MLP neurons of a small language model. Each row is named by its layer, matrix (gate and up: input weights) and neuron, and shows model dimensions 0-191. Each number is 500 + 50 x the weight over its row's rms, rounded and kept within 0 to 999. Numbers have three digits each. A neuron's up and down rows have the sign that makes its largest values positive.
After each neuron's rows, "fires on" lists the tokens most often at its 100 highest values on Wikipedia text that the model never trained on.

L9.gate92:459515471462635602461504478568529494453402514465534459493472611597467464486469499455408602493482523557449462439552504481493580404497493541504429532533430535513496550417476524489426486498528399520523575516539498513474436545532455493431525429484555556477462419535448529491436463484539497571588457530446501452524447499461545549478543431565473635515519486514534459501424487543446536461556452499503545503567506373543481461478514454458490540496511448484535416484463487622554620519476546592556552467452589421555515536516556497441458501509495541398471492551470518426435510590505553478
L9.up92:476498450447484572463578503454511487570496475559614478481511517475557484426445570481435533502549516447530456512444415527558413464607404474449554462441493506525470516512404530483555506494495559409453552479548460514458447605572524441575544501507410523400458530505486507511482468597455584469502517527420423591570409545417498486561484474529457491516490483533548521495515403472373505480445521483628454556407550592523490472488459418489511516548463485580467470515455432476566546367585471550457492551460576477547457494493552546531525488478424509533537520458529549468531541510474535532
fires on: "201", "1", "2", "form"

L4.gate248:535495572475532491556462524509502490497573549494525536509509593498444516571498534508497552480480527533593506481449406473471484437515491642529587512489531612499584476459471546548466457535487478504533487537489477467545643568449405507563565392574525536485437576498461531502490495453569407422427471493453452449502396413496503461565458488449448501489453495415589543475510428452385540538618413515461519550558540522556533553562514472462544546545501507603466444514557555520547530524530444529545592518383490556469506535532507454467542543528457461544514535495548486482575402472574474479
L4.up248:448491450462525443543484476536536517517513490533456421466547519453440521496468473484560562504529560556434532479508505503527535508437547475561526537510527527436454457479566507561485448576536537468556464533484480477487553476602477506522569446617489515463519539478484526459537481392457490519498489547490519492562414452474592465507543547499546552530530515461534463543441471502569464402555463558516481446463482474452513514581633530499501451588439538501503469516630575376506406407541527552524436591474585545643577480488582578402587571526509447470514560591596519564464542544556500427
fires on: "ed ", "s ", "ade ", "ates ", "es "

L2.gate172:460440503551566500556438519461443417544462414526452535528489480458391475521414467513532545576512487476601522462454449468571528454427463570528495541495563523435487566473523467565500422515466487487569434516534484488512545535573493502525534414535503557509515504561428605466459431416446517490469430502517417521504376498534527467503557486489450555528471432427504493506428534399498437488566517567494504500541520564564472471544502463477533469509605559497468494537569528368452516494549623464580462495486553542452516394543452478540522560470576461450393420457566417428525526505597565502
L2.up172:512519474437569458506523495471432577530493496440494592555527506434438564559513480546504457512474514554500522534483463373531618394539446603465526497444511516408550519537537426465573474532471494515527486547521522477528528488524473420576547450512452534577555579482418650526490448388521543541498503585505426465484535505549521467436580414583475538541507447428525508386418490458465486511556492569595495526526532519541533604495519541532472528472598611509574533513551463439458476409521429461511534504549539429471449414535517477504518557453539498480471445434487442505431558546544473489
fires on: "ed ", "t ", "ated "

L9.gate89:517593467591578489554490491463492542412531462539485385571519544529442496464430472500524448458524500598439487465455443512549479520524441568514595592469483495450525609544570471487470497443458536460426559488562461463486477461610543460450446522465570487510532476523452461496484366470571488453566449552495626482474429439482550489501589510499416522536462535487414507480506543520391480453582515482480459492574454373555509560456512429475509451473542471486467480470505574505435447465451478480539470385563463505478536454571409468454436435510557543496536494470450460478448558542516438400
L9.up89:492530508452410504499526476456491461503480553458422530457494567524560476524551510445527450466494438424463390478466517483407535483434484509443435521575408445434393524481466559541464478553561532503490536515541479495494516501482447490451488482437537564497471475569468480553579521496522450476592532540375580410506597439536487460468517584548393473462531461481473538495579582464433472550542445607438404504476552476510530532548576522473433550524591498474552641571476428503541530539446514626492560417455460420515490536559531553526427438478453522508491499555467431469483533530402517476
fires on: "r", "m", ".", ". ", "in ", "pr"

L2.gate233:474469510480529531629486397500532560507382424500494554552476521471412520381514451402517546488389568484551549541436535514526478542443501451481556499479500523462492510527464530509465414528540535422542417459466495477409556516482532431524601541530471544492426471627546542427460487481499543408525521554465522479501426381503483409545534555427501520486432550539527513477464497475486412556485513538530527459524550617496521512471457476524441497568464445470494466621607524408493553486555550439585467497518533538595477499477506432450481502491510503513530433500505408519452539444383454479
L2.up233:545446488493512532543489389518507569523417415483481607519442553513437436444434520445486516455369435460480385586466534455540551467479484544484554521405553527493496449567496442468497478501525550430536514590496471491409576479437508437527561539582451473562476481550571431551476488456506574533573519596424519537592501459567435481469512540451574467503474580550451514545548469479597450587595507496561466547539557542523577478479448479539463582510439490534457509505556500447550522482559491449513526464456503459623440432474521485420554485528469450492445407497456404488478500457515441516
fires on: "| ", "ed ", "i ", "p"

L4.gate188:477608570485523461563473504494501483544485463448516510435559568591560529423441463469483494573568514422561528473506544446516391483508612500454651547467527516443497512464515467574494521484393471481509497587551546501533507493394509462500548530483533434479486495572481571472452523487539453513487539501479475514440485482428477486553422474499586529519473425472441572511499521518417585513464499451569616548455341544574523460552514487443497638524510461422468418454581466453511503567534452540592456519506574459498515478529485497511527501434568619483485486471471536468421523469472487406
L4.up188:467584447476481496488432475524441545571424510481522443541392494575412485492508489373498521456537526544454527393444463586611470521575473548407507475636495408581438536533472421491388571469549518551434483483477451469471492474615533445426470455539486558563453502425472453462457500458490459510460543476503469523424506462501447527528497496584426476545545589436426429448603500529475436429544472482456526430448512474438483555515533487521501468481547542501535476504522471497457471428511503542448543446525449553478520552483567457533523579500399461528496549378433556486572530523517530526
fires on: "T", "s"

L2.gate25:383535508485464496535542498613524456483467425517495501445575475524474540539388543481497474589400506415552413541448495527557548542457469492458510544443514515498376483533451435461432458453529570591518551496560493474497526473423490544492518472405536430461483541541570446540519457516443461479510506468546532474428513505494441432453480405571468583536417503464482553472504509494484396501508543545552433501509536516539538528530522533617531476382574554511519593529550550505491481490531517529519444541560603552548519377487508428442506435540438420400509407512480417418487534465544516554
L2.up25:471525486527529532536493468544495418459484511548507436458566532488480559486483523505591539462456463519462470574496453445508426507537477528563475559472485452597382389514466492465491522512497563467418469484524572461420574465567488533497514494453497570533598449623485516452432485545430499562421589483502585534501432460555481442487508503578535515477547565472428467519533520461393492537372579511505493525459444500478520486455558563490475448459486519401537516596533553524516478506613499492468526481453566554599477487510432539542569628478545522456492407457605465528628530448475549567
fires on: "im"

L4.gate76:498455412530532489529433569495562486541521478577494484529474456492440378558464502606474530430560528529469513509560452444492513508512453487525413579574508416455463486447520532474493511509535572487469505437474450412491411478528496505441506548483496529556530506481442531477461546469551535471496510504447486497559442465518540512501502432480471521498605544580586419498475528463506640604536502472456456497535500450586491442466506468506513532478575512563451443455573493378501507576526539385636509473413517440601527535402476480508512462547507474393543434498618538430546463508568623475
L4.up76:488447392512520500510484596444472540474470570468544554557509528443370433428462455468459453441459473547501503455456511409415553605576381573406613602543532527616474452534464473469485408510473455439470502466544524512542492437519508421446454534504501446522460484502458496476488588476530384517474474511558542588472439489569462526462553542518515542479517512508374469455407503478552472483389491446556523430505514477478472556409538446494523528437591485417506529470421562444507543480600497466512482487455526510558420476529509467427543501502442483439574506450504455509532527509531462491
fires on: " ", "m", "il ", "a ", "13", "y "

L4.gate325:430555592467552492539504415441483454500517370474456526415527594581646459543588506465468497475494474493506478535502528488571492546459609499495532541509519541546539426523493477586491515472399467573527491461480552534436459470481400510447539444423519508494517518550446475509454486571582437497581455462453526533437518472540458515559434545450536524480501483513455561453478551460378490508449449481549498628489472521527445473536468478415464560489512460408457533539361471570491504482555490536483544519548603493511545563534507392494506444574512547428532452475493458491501575540427429594
L4.up325:476466612511448459467493485503495485537423493513492483573438437481537432425557447453485491521472549522500464544454461574502515575442426477505535417407552452527506538493382501584442440549530556480446474515462515507483474492645584514472502404532492472485493450537556505482487585525514569540537418456426454569484521452487444441535526403492459456524465542426405524605519506484458441537503504529530477530588470452413471444469471567472439577495383549539465588572431520496560574486553578526445476426460382536566553449485511441515528518508435502494513416522562499444416455501502456429
fires on: "c", "y", "s", "ut", "8"

L4.gate153:524515524474550472540438508469589525408507513538589522476507525588517515448447498495456540492564571497523482487495531468481451462538445472568531554533569568498458461572476495522550509533463528561476448519515439473486469504501450477477518425389530525534603593461461512583444541515430619561497471525420476485479488588513417602555502466523505477519474469502554506527609426352470607555524490475467473541509523475576420544592447546489439501495560388525574528442506570498457568590474515463530512488524469573503472531501441502535445520609554535451465551391580517419541459593581456508
L4.up153:484503429431475543511483505519441467451521528535547491509511589519508518526505560541546461495628567524422534500547506460474491468539433485492516479422463510600488510473475508478453499546558499577585567558515500613648457510495497447525485459445513405559585501453556467520538597432454447541540531523474452459574476527581445553495468459621557514401490495555511509520482541469599491563478552447502429507530492543542424582466470565500430526423416459479489507449439528397432440504455520468493445452417438605506421470509462518459486541564526485522441539524511422522459351527517419523
fires on: "a ", "us ", "6", "7", "y "

L3.gate377:532490517504468406415428469416489522435499525478486474537565546594571511434462535588429483461566555533544401428504365500487537546497472507489525454524505454542484519507536574501629540555511482567488401496510480464455497602491423507551455479478480417479402496468447528396537494492537499572422450502490480529547517575504535481493471498513474509473547520441497410603462405486530541563560431470518553461559448449444517476485362511451499486442545460510501521555509485444500535498478521426626456400557554533513513569485478431461484539443478570511544545359579481464551526465553496461
L3.up377:483514480469489522432481527440513522440418556506450563433460505517544548584457497513458388528507549495452432497417500367482527494560490499479543418462490510489469553606381505433551541524423537509595549560386549488486408499484562464526492503465502434529490526432546433538442514535517468554441426479401485554566541607553473467426481492571474415542550530489504489493426378492546544514509482508510473475506466485570515532557426563501434549464568414524441512479533527550553529498478486471489565484530502482526577574523591467453459624503466525449541464465487424416493576500622474553
fires on: "c", "g"

L8.gate86:466473576489465539500506530511463551487541610604434546496363559473406519551465425516506495507450498495561510575542460477467472441423477514479535486580375512480423510458537480511515489465495577485510476486402483476457497510550495578595553414462504486507515542575532530474539479451502463587512555455411437476471492546449604579562504516491517445484544598483549428564475450470449571508536404586427529534596456487514529465415484479480556492543577484524476503556499524486509478519488552569496506564572547559477555508566449506522480542579491617488577462444460437330568512488526517498
L8.up86:534530522415535548451464530420557567439427451501549558436555523506564606497510463538487570523474480504557554571465481421446485505555485500477467515427508542540504618413554421508493464441591603550431449565466519485520479519498468489583441474526515452554507491477545467452482575534454495424465474484519504536519523521453459459511381558414583485488494529571469480544399516474445498515442458538500528382571472446522541597445513545504516536587512490497516451531539495485412509495530490550462511485451505476414480544692410466453462489562443561441623535499491488560458587470455514512
fires on: "c", "v", "g", "u"

L9.gate280:496495498538460491524489484541532538551475475468517454630489444458355480444541473491549574494462520568541543543472437544586485568446473569466508505470491478460445517410570404550505458497488567478437540461446469532441550414514469464516541515499423562477504459515577481474559429540516554515552504538590538535541469437484508461491419517488497435515487535445503508566509379469431483514457514500414574561453528535460524513539549477370567424544518558514473395450592481501497491471462554473495462498493570514440549481491317509524380417549590488551471498487512425430431456498553444563
L9.up280:428489548453570511560440512557542513500475495471530604498614499461568434486492544521513449581441418562422536532576552516543536457515489498518483471578442442452463470524601461501434459516398454466592528585468617546537479567462435485503554458510556501584513505574439584482546519484484464464551486541544471437492311546506516527510488516531547585507571483488497511539466579408568483497487542524516506479499407554534582547501543534556498473449464605488528519541534557523553506520480545420458526478486531557547504471480533506477600604597478530431455509573536538500504450429599536496
fires on: "in", "ar", "un", "oun", "p", "it"

L2.gate62:393462519512486557524414589499479516527493487530485556460541472393449413418488535445474621489435541500564517528466418539480463466480408543477500489498484609513513474434476412486560470474496565445448434470403458461533547589482453538532547447497487496442451512629431532485520632472501476392551562468443506504451549489544506495630466499543412487582466515513564422489457451490429469322444407529432461479538416485484562525548535462495565522473556525467533489534539525466497492562515586431557563454467474530540502497494511478541484440519494525466556484447544544510502489452534478455
L2.up62:487485501402554556499472500571457540588550473572468608569563484413476453425495477474497563492506506477567547569442446514549571410482439509484452479417537550446494508510460437467565489497454433410466537594429499439554551515520440498578526531521490499514450445522450542571500526517516483441476577531466417495464512452553558509472519541528425502574526491453588492507457484467537508402567463625494477576588507462522610612530534560489573479514548582564515582505564523472478430478428434411388558532500485526516478471420491457560527471388517471559523472454494554401519520484504513475
fires on: "ent ", "ted ", "ents ", "t ", "ts "

L3.gate135:569557450467528509535490398518464579416570527522488534491495548586458455412548465597404498441598547539537454622463560471483503541514504509443537488487587556475536439456428541518445569601489463478469445561488448577496595540547517440413499507550390544510459391577493423536512540472596457511418462514487546491510506436440450531510520549529526498531440396531486468513487507484539509436567496536542481457556442535496559508467553430537528475458548494492576449521475425561537417563505500513534479502573479552485528476639593395491481514500516485450491431442440518541526460457464556440
L3.up135:466565494525521508582463523533610516441399449492483453514582520559454582452496444447527529478494580502554534469573482616598523573403450441453467539433483530529500547489426506535462410554483402454506460505483498482548541513502528434496576500482499458496386401547538556468527472509591482497544517504550474504590447460567533444524448651454471514541412546477549519437566535548501478405504507487481551451497496518496492451531483548493591562489521510490509478549481438533568582594535547560566473531440514556479535404548557504539400520496526481389519398504434503452513445426459468493
fires on: "ian ", "i ", "ish ", "an ", "I "

L4.gate205:472440566481479517592539490442475556445493420553562567462525524454547489489379542433557471533462511534533529542439381539439560593474442509564441502607583476516475388475500483517495516469478548512467587478474433458587485472513540554468487481460520548398524626539460492472564557601527556512477433482479521494493374543532581469484497532488559488527463538406611487513440484528636563444470462484478527471514551478433452456524525463496445417499454522488527513547492460477627500554488519482523422539559507500529560495518515495430489541486542385397514467475482534444565539492523566566
L4.up205:502354455501585603563546477525410462554462538586578446531448611508510384499515558523540582456521547539453457537504448460553562436525468551476473546466496523462453526508450404424550441480539506546570506454496488489544496494453519482486504509517575532568479406507422554514548475535495536533504516481517446505447486603553554513439501541558486563514475464458595462563535524443514582570465511554477515525505532459584410564591482485510539413484431461437414450408509511493460465464498512375493550469469456450440419465451537493560471495448458494478395477586548480468522529409493543416
fires on: "si", "ber", "195", "15", "13", "0"

L8.gate64:517446524551484480528505504505531465472525469601518513435517540497521440416481548540474523509508476478531544613522463619654452551438547530534505509525497467436445519540507490499554513403484519583481501423641555533482643444471491564508565445505483491503564484464586427430567443499548477516483553540517621472460522523534588504497468585494513483446539448475517475576464520540530542484492543493421467602428497433448427446516506508519478415495529503479474549563624457528540532507504501498535498472455546426430535420449413421496465416435569485586523493434434548467546493424432465542
L8.up64:407522506479456446505484532499428501459511479522480527513489522506484528609530437538500533474539460503557499465496392485512582485445498498588508476581469498545512482463451536497527478509421488517501555379545545571460463577485537545523544467486487529550535560427540668435531468507508524498462475528590563433461526529462442587502493490520509494519488448485485537573490539594600530554490431429518500571444543489611541442516470535525449575529488527563432485612499512396565479528599630504496500609541566577508453467523504525539444617528444486509515545486452597395566565477567550535
fires on: "un", "en", "p", "ear", "ubl", "e"

L2.gate235:576581520511550440492334515540535518437440518580521480486596552482476587466501545550507516460556597477545429549512513504545460473588519509502434445491589535461574541539425525522487520535590431528409428468459547518416558487473562444484455515606542426536491459393554471443476486484545395539446541540547523477568531504515467456516500582547530538554516481477569456448560571490500465429411530475518528460486527462536537565460577512449468510524501514497478560451515470519439559564471528578525484526522542487433482572646479488560461449473504585509538534402529459569540462497422491411
L2.up235:438511499506483530505510569631559451588516504437446526582513646447564503471469552437450451551519442427511362503582555512450509460489460530347485511494470471480439566514508452555492469501619490552471530460506485539542560502463432470455508538480560625491422426534461491565396431399529419473488495486550468503493468407653402490482515530581484453511541475443468509467522488495455457462498573494503487575503530507553521515452512588520472551489519556559507485546457506492480524584529451550474464485477535516547482472534593523430493477549530434468565515514419393536510508519454498516
fires on: "n ", "an ", ". "

L2.gate285:508400437440454461436512537561531527487432490598527563535432467537502563537478492491484600484482512566480431491470459483433503464539566559493447475366523386449580455504459542467426548494482492456546543539492488521505409443495586426473454501505488486488463541494377449513570449482411606515457549544469426589611490431392482478496549461501448552556605491527478539463564520479473502517526453440564535518547557623555441557549509522560478522583507552525589462442441496481588607451481541500498517480460489510538487465562455493469454521551449435450534495447454453446456491465488447563
L2.up285:438515464566478552581517561480524437548583429545510520474395466453522524570479469470471442506488591588509519405546534515547497518569481578572501422488568447472446508518508552492467465428456529545441530430567461446533532488569407486555485629444419566442480471490527484471572548523528479463601499482532510535533399492438502478463512595562561536588479519550416511511584483553544460547479503417533504519446465544454439538479445437517461467558386439425468423598576490507547543456511458525526501531543524561486449570482515664564508569462477525473519479469535545518487565493564513483
fires on: "2"

L3.gate25:436521573493510488526461583464557445547560551544448495428450452552528519504511578470510441505457493454550549522444496487417441512481416413476438528492600468501488530444473504521470504460477576526494458525540497569489531516475438582482459405481457424478531477550520497454529510522472401529491611435446516410476506491534435462516388428544572528554498398505431485559445533481452365490422486509438430526543532538551443342504526538492590604455509481460453437592546480451462565576419500514575433510528572498595444503565481453447521543543545534448553473480517518440518538475475485564
L3.up25:445585492527533484545416563559487538433523476477509490460541649513498496567423508486467407423509470515543501552504514567565412487508587455451492507439516490460438397453504531476437592485481455550442451456567620517442492438494498412481456525418488498520546389488533449442496434482523371508479511504497494413552585460439506457497414504583447538545468469581384538422557594541566485526543527454554454489551544533482434519531551505539471492456557435470520458389487472521485480568522503433535486524474440533567520534548459413508432525578503546529511498451442447459500511500417542563
fires on: "-", "im"

L9.gate198:555497475461535406441500375516528442458533489482589521437560416549437464424470466434528484418509491451564491513525526527521491487500384493478512561581481434510523432434348521515527573523514471523377417523543485556545477587578547500453528474584479395561412430552447458498454542583498515573496515446561636512576435524523511438517513506473526492435479440460509552521521525510441624453477483471523515505466557479481507537538514465482427517404493479495620536521458470449450523462526567447482449440447492506552554407475519470556498380531549488508524552483501492479501445463553509543
L9.up198:597513433490449433535525602484518500434430521527550441486505480572470577472524499467496573531527534436533545454554472482512532556450504594413503490496464524551503448582513468492563516432500494367482478419507508482447513568391505414555584481494534516576555581474604555416504381442555503468460479437512491503498479493489535463539454485438461436484535461496513516519589489464479625526570387452563507500472464370443492615375482472460469507536515461525500475485441456427466488515504511546532508532528536529515487528542539490426431548495440548538600530386572443452552531527447500499
fires on: "An", "ur"

L2.gate64:472410551473527553526484367483482412411513383477425496504516503546552393525491553563453464570541424526590484474444479544534458506478493515494547450504445491433522536416509466504446453422549553456459471441458535511571486481496502516481526452461488430445463484514400589452494471469475446497509552556520498420499422484421517449532547525522472500470536520408434445543496437530445461583426458546466490539527536551456466533402515368465584543420501485478527486516609541469436627496514498516477497504486549539551552443516532452412592442530519445529523446478524489524462592436626550450
L2.up64:551488458436514566439599432510522461420567535566458568524524510458558432548594543534482484542547431513565504529452520444493516478539504551515405480373482485487532472470412396423503495463560556476499506428477578438527468490411541566452534522476479455606481575413488444532481439530458522491494478583467484443561450478553520419441553435548476506529537505474527477468438475571496392519457533512465498528556565524475499607437464428483572543427511558527537544387549454509489492424539483494444571484479460476540498452599584475416596416505436455510523495576535493504473563430576531484
fires on: "es ", "ed ", "u", "h", "ap", "l"

L3.gate86:494512448470444537506493567379518478497526529494560445493566490556459449538480507446458505503476457427502428424552476517495496585449474480480561583532477564493511432491508540456474559510565542534393442373512509442437524540604540467391503454568524481460509473528457435413511513568468473496542486515532496642439420504494483511575464543438440570430485369478500476615522450463454596513512528462484577544467518474504483552427585422505547574454507506546496463539536403522492475496550510528557502423528524554529519467523386577526599465559437429524402500470509504498564452493582501548
L3.up86:521423539519418520526465534465573510533448529539505490456494513617427410491434474604512528428468450559585546603431501453448539557426617491525435507523453552438528424523499512497591521562478481544583458537570562485571493533602500492477528472591526497448400487546536436519470431535499523473632475587485481494512522438540404552495563543407494450521514477561473587404570506456530534524484443494583545480450527498489463495513506513441484479382511458519485564472522476427503420489503464574529572498416459535421456528525540483466503437442479470495502588443467393532566470504510495525
fires on: "An"

L4.gate164:491549559422498466500464547477532374510585523537494438572528467443450447522556534523546513527413543478490470414436522492487444537530593459516614537446523483583526577470543501486505596569490450500459464500563486549408514524439513501410525462474435454493483471514429641506510503518498530529531484502546597545453426437437457585532476568428474562501452447503468431517503526435473544417537513404550597534478539555513458460462530418472508568589462514464445473459469483513526480571460533579539571557622522492486526540507550493585548495540493461395608555451546513466614462508511534501
L4.up164:523471501491445545508514544493466443430533520538595540531551402465486429435531597370552436543562519547528468481487466470403475497472483574490465476484564512582422563580459459561519551520527487509477529456551504614559492572529546477453472536562507462427480415490504546511482558497439449589600585417480572591463533493490588537446500476563502472626477562455487520442578580481516404446486479526562558474493533494481514524506496485519407513586489534564500416487505468480522574532452512488414493573475486513482426441587506475523475503482466534539467474449474557365590585512577517491
fires on: "om", "an", "- ", "An", "s"

L8.gate336:577470538577451551509497439442468555467407397490492524462501522476432427544518573476533482421466543536555477507544513425578560573539488554524500496510411476514475498538511538537545510461500498496513588502533497578467472504533505499499583500517468576546559544390559521467494510510551408476442517486392506597552418560611639444475565500492467526439485448533598465458426477552601491453505535502485499487537471492504525432529524460475507431551449484533519569542396435505449472383543550555499466479507502455487405511449563455512500569543617524459498448507437567528451386462401521549
L8.up336:484461527455505510475538521541447598442409532579522517526459519472482492587401478514441518491609559496514423420467453443555439519491579483547486583529516514482422494520505591497459509389486500470591483429429540555475510445453427516461494432534501539467441544589549550546441413538467590417476538532479472559471445469465577529523535420491538410528578518488525501502499455427530570514479515515416513495411521414507452615575471539483513456465503363489381494537494491576473511462541508472514445490541464456520464453471418476478540567424478499496396457409537544504466406467498490574
fires on: "Nor", "15", "12", "13", "10", "for"

L4.gate256:594585543490461534538443453509575507493536527573558436455444514534512406527453531487545530552495499474554484458408457560483561635457516488477464465467483541577416383345522587554479440548510496509511494548533465531498491526546492481525424488535488612501570482593595504486524592627517508541584432512503543533544521488435469459514479575473482561480478507434493449466523470443462475473539481505402477461513531505452483512529600480432551452486442460513463402545421436467511518561523528543578473549527448543531496548484452529470505561582492473424555444360509584493474449493430487537
L4.up256:531503543522466439475558494478519532507583501531489532534537451509546466548601475572589483494397500512556362569418445558430526539513559455586556470533409544473480457381452587445533445569606564534482542544404513502448454479481550502497505481595527477580517430608557433508489505570488494479522553534439566504474446423415430429471572561467536550560473481435559489401500427491533427531489371465541500487483530562499555518497590432518541559464475410511489479569496458526586492478563556555500509537462451563485484474518575528520544464574473466514512495506456516497529475447515562478
fires on: "I", "Fran", "Un", "Ch", "An"

L2.gate32:487559500521537544494501489489453487454507469453605477504477571478422432348516504473428452543389507468514373516470473551563424469403509485458562534533442452477503627501564483470517497496482475544404423484504593549469489559538513526515532491562573544546469477528462535469562532494519558485501448474487526494438454462511477549608453534499464484513394496480441536493522578414396547537440438495490495495536467569443451429407503420509482558502402538486566558468462579529465567458608499390523460500508502530503499520481572525542425393488553548533494513429459596538589489478437537476
L2.up32:532504552519524611440493533551401577504403473450464539452315431443391472448555526402574500459498446428421461550395511484597435442478543560496594463560503409501396494502556437449490471486396500483533498471564492517493525491517532494581519482536515527541490492555440491530516510494411438511495498533529572520486492478375531562536533487543462579511515479502519472544544557520545535485544552486522459374509512527532562478427531481486570545560466488435541504475433502424480523438574473457474458523557559445509442531544543549456544495482487401526423521524481571590549467448476491483
fires on: "bo", "wh", "o", "s", "st"

L4.gate78:534450510532485479509468475507495479592523478496511460520490462530470447514376467485531518410411537557523497437456458645539545617507461470499482494637545469564577470523380543508508571455606511540484495447582434546501533512508495462459535464520451517498497541637556490441602543515486521394493518423498562564536493473562429524511510508450380474494453501495510435472512582454426498572475406493574524474468474534476579524474511467513495532638420495586459426577494513469528479472529514569526554543475502589487506381512470510567483433480518505518500407490515485473432501471431506557
L4.up78:537473513503489390541495432519557591498476580426531455519452449529419516530568553503515427504487588439624454462465553482538603512490545455584510580542562601559467478539529593509516506512519580529546494535643442479427581530565485420487488509522532535446504540528485461416481555551534530556438530515466495533473536547495505492497415468465588501477547542540501500505544529528503584487525498512523566443559536482539503459539511545440537529543415489488470591473448450410426522530468474404583505584519493468492466564524500524526448441511427494561629528448548400490493371584499492440
fires on: "An", "Y", "\\", "X", "T"

L8.gate214:523495537533466525559452503484474536527441505447499392498548578484471534521496527447536501504525475536564572580444386449411507515471463484545533428463483543458467459347517516501547459533441449544431449500438551567579577506463439510503506384603445446516488502533472474506538463476606504542412494531497543555464537496390492450492558479470581606473530466498414428529460393511501560510503497594581487496489564409559563463431379478421521489461539575344492472585482480485519492537473523543491553507516517533511521481505446471475470547574442538501534564463508508519480472566464606530
L8.up214:538476547525543448443511488504452446441548552472444501553464615543531438537447531468486554514464459457481556474570436402436572451484543491444566401495368494522447564474448477437517440512506573559586450550395507419491404420496464546504525429504445498507468577469520547477448516499513524457568540554380462479481501569529563452522430508451581543420562543598519511474494512450430487508424445513438510506579500430588503522511457458441523532484498491417481475514482509511439446447506538426564461413454489423447519505476461507443492499555483595427536509450543477453430474469631467429
fires on: "enc", "g", "c", "anc", "as", "ch"

L9.gate255:537519544440488442552456493592545459429435459531546510424510645522477507487517470425507480452543624533517504468597498431466516409503435498556397586548619457525461480522478505416612492531505512505501431482456512536497461475453532496408434534479573600540433462510517385434468530486534511498417470602495496550455560515608506479477490566531497608519513456529517480521433509483478472410448520421524487485457526489484497440535580490497432431443435472479472454516484491391622436568529479446557529565495482514540437416459456510450549565488553538529540498439456471475443482528461516466
L9.up255:541594422526442483545397464539517425477445450501504520530491548504522542510476519485510483534547400449472484513520534456482537531515503496444514560519562416550482473552466441491514540480579423540539433556500448528611474418514598474428453562415478550484481439502474541541535532558472539551505563496447605516534443564605503584449436521593596541446562490590506605553568545421509509474495550516343481497452507474519443541547485434442530542542522553445532481520542568503535611613522425447439531505476506511587443442475470539481513498523511505554442490450558478460554558592558508541
fires on: ".", "z", "r", "st", ". "

L4.gate259:545499511439494455613455499536474432523496475440582526563487538418529549436564606440532512484470541514565535531508359424524568499429382535596501590510501558418529467476503523598504513484465477565486457503465514437487560484493443472492504470501555523494524475484482577500445522435458474474534463525462472530533389444442555509600519600451499558491403456520536479432455528463441543533555482538510532404530463423417514530481512525499532439434444538499482469463569623333442481429518541470484510523425505528537458503503515440485580505534491489479451529438555464490535487588564472389
L4.up259:561548556444533459627476477540486467493551414566527419430496567438545480534387566519488376477485500531504553537481498478458505541441456508474537458534479444431546547567470596534455527509500536523483511440471494542486573542577490369523451529513489566454475552488548525468564447448605401521492599542511428480473365456542420473504538548555420493536448498473486543453623486472458495451534506520577519474523464444536527526475536431555485448495405549504561483472537436451558534497446460593547579537438495557572484544496442471468455548517522534469582443448406500475522549455545422456
fires on: "ed ", "ted ", "ated "

L4.gate236:539620502485546543475485459473472484495507490540476460438532542528363525510485489544461524429491608584458503467466549404440475499559423485467492607491518462486549456451475560539584462507560504581440433500570559512440607524469451493394546464438570547505547467428546504481502528528500504447568430523481545592507522541486529418517472530462411504546421449563485429501532465479519526457498498390518502404458568518558404440531642538456503541587486430497465484387478485511540476546440591537529448454554496525564487545465530555515532430440585513466458528450582448562538477496470496493
L4.up236:492537491473555458484430495491612520547496559502558446461556528468514454503354470520476476529376523524541567442565524542469562476498570502462511560494541467490563438552354519518511468456512552510475488481557444435570468591583529460463477543513529567425426511491473398405500573536460531515452484540574459500542440574600544438523480450423522519500526489438514611470575508505459497473510474472544510434393501489443559491440522515549470563388555436505477442545568562447521444465507484505486502567479523577443473494483532494463510416509580503462482588436492426467421375540518436472
fires on: "An", "I", "ar", "Ar", "Mar", "E"